config.toml
bias = "all"
init_std_o = 0.0
weight_decay = 0.043
lr_head = 0.00393
grad_clip = 2.0
batch_tokens = [8192, 16384, 24576]
seq_len = 512
steps = 7053
dataset = "wikipedia_en"
MLP neurons of a small language model. Each row is named by its layer, matrix (up: input weights) and neuron, and shows model dimensions 16-111. Each number is 200 + 20 x the weight over its row's rms, rounded and kept within 0 to 999.
After each neuron's rows, "fires on" lists the tokens most often at its 100 highest values on Wikipedia text that the model never trained on.

L4.up482,203,217,228,188,173,232,182,175,187,192,193,207,208,222,174,204,229,229,166,196,175,200,208,190,243,263,175,188,161,222,205,234,160,179,210,213,197,165,209,194,195,196,171,193,187,232,203,205,211,176,209,179,189,182,216,191,194,183,195,196,198,210,207,201,192,201,183,210,218,211,201,195,170,173,219,204,173,209,237,215,222,221,192,196,200,202,205,199,216,165,226,180,184,220,221,194
fires on: "{", "′", "″", "°", " Minister", " Succeeded"

L3.up549,229,218,163,172,182,229,193,184,175,186,221,173,201,174,180,209,245,196,228,181,156,200,203,196,181,237,177,215,215,201,206,223,180,230,186,234,223,185,188,220,170,203,220,197,211,207,244,222,204,210,223,181,194,197,211,225,204,191,209,204,229,202,176,196,200,209,178,189,181,151,238,218,186,216,211,199,233,182,194,211,178,206,166,181,198,167,201,184,153,214,188,202,217,216,189,179
fires on: " where", " Ser", " Col", " My", " Ty"

L3.up331,191,191,176,192,210,184,176,208,172,162,227,231,191,173,187,218,206,208,191,197,216,227,186,195,178,194,183,215,185,219,196,173,210,180,206,201,195,184,194,245,213,198,164,226,235,225,196,202,165,200,226,223,174,200,182,207,185,219,197,212,220,198,187,206,204,225,215,209,204,184,171,248,227,256,204,211,207,208,232,186,170,163,219,145,203,202,227,184,198,205,198,225,204,194,166,200
fires on: " l", "p", "c", "da", "iva", "str"

L3.up359,198,199,211,209,248,189,217,195,178,207,194,209,191,213,190,196,183,211,221,199,186,229,181,173,190,190,193,186,233,186,226,168,227,201,193,202,192,233,218,205,207,232,171,218,179,201,231,207,231,210,195,193,180,206,206,219,185,180,184,197,196,219,201,196,172,208,196,206,211,211,161,197,208,207,186,218,223,172,259,205,198,179,169,165,194,179,224,218,177,210,193,211,148,211,173,163
fires on: " bo", "na", " Sho", " bi", "tha"

L4.up72,173,203,186,245,179,180,197,208,190,203,222,190,228,227,173,197,196,179,198,174,191,177,208,163,226,219,207,202,201,195,184,226,202,202,172,201,200,227,174,186,200,174,182,206,201,212,198,210,199,223,252,173,154,208,190,182,218,210,209,238,178,213,205,178,179,186,213,212,203,166,199,191,207,194,181,167,198,202,210,206,151,222,204,167,202,182,160,199,203,171,192,184,214,201,196,224
fires on: " who", " which", "(", " that", "["

L7.up282,186,193,183,176,188,176,219,196,182,205,174,216,216,190,214,181,227,189,218,175,209,179,216,207,200,214,169,181,155,210,191,241,180,190,183,201,189,205,213,205,212,234,202,222,208,184,191,198,169,216,203,209,195,192,200,180,217,215,193,212,226,190,181,219,224,190,191,208,218,181,202,179,178,221,210,200,204,179,211,165,193,194,232,178,201,199,199,212,214,160,190,181,175,188,229,181
fires on: "L", " L", " gen", "et", "ig", " l"

L3.up13,215,206,189,202,192,164,206,207,202,196,220,205,210,198,188,200,191,205,216,191,158,179,208,200,191,192,194,214,211,187,183,185,185,185,210,202,200,234,204,205,210,229,221,208,214,189,215,155,240,191,211,223,192,208,220,175,225,196,170,186,217,205,166,228,191,211,193,212,192,219,224,169,185,189,190,201,226,182,217,184,217,221,185,219,190,218,195,213,224,205,179,205,206,231,206,184
fires on: "1", "4", "3", "2", "6", "9"

L4.up153,196,240,198,164,222,164,200,200,200,187,185,180,219,178,209,198,236,206,133,183,200,175,187,207,220,193,210,225,211,207,204,191,214,198,242,223,209,182,186,195,178,180,196,222,186,219,205,192,175,193,220,191,200,224,200,215,211,201,231,207,148,226,201,199,234,204,217,245,208,188,202,168,189,207,223,143,204,184,215,186,200,189,196,198,229,176,199,228,189,226,221,190,213,212,240,227
fires on: "ti", "enh", "ied", "ung", "ib", "ming"

L7.up199,176,237,231,206,221,199,159,217,211,146,201,210,199,205,226,206,195,226,253,235,168,176,203,195,191,207,192,214,196,169,242,198,179,191,211,155,197,216,212,218,231,204,207,180,227,202,224,184,195,205,198,196,227,236,177,190,209,229,188,145,188,231,190,224,222,226,193,218,199,197,201,222,203,200,207,187,185,202,162,172,190,190,217,222,182,195,208,215,216,201,174,197,207,182,180,225
fires on: " p", "s", "c", " his"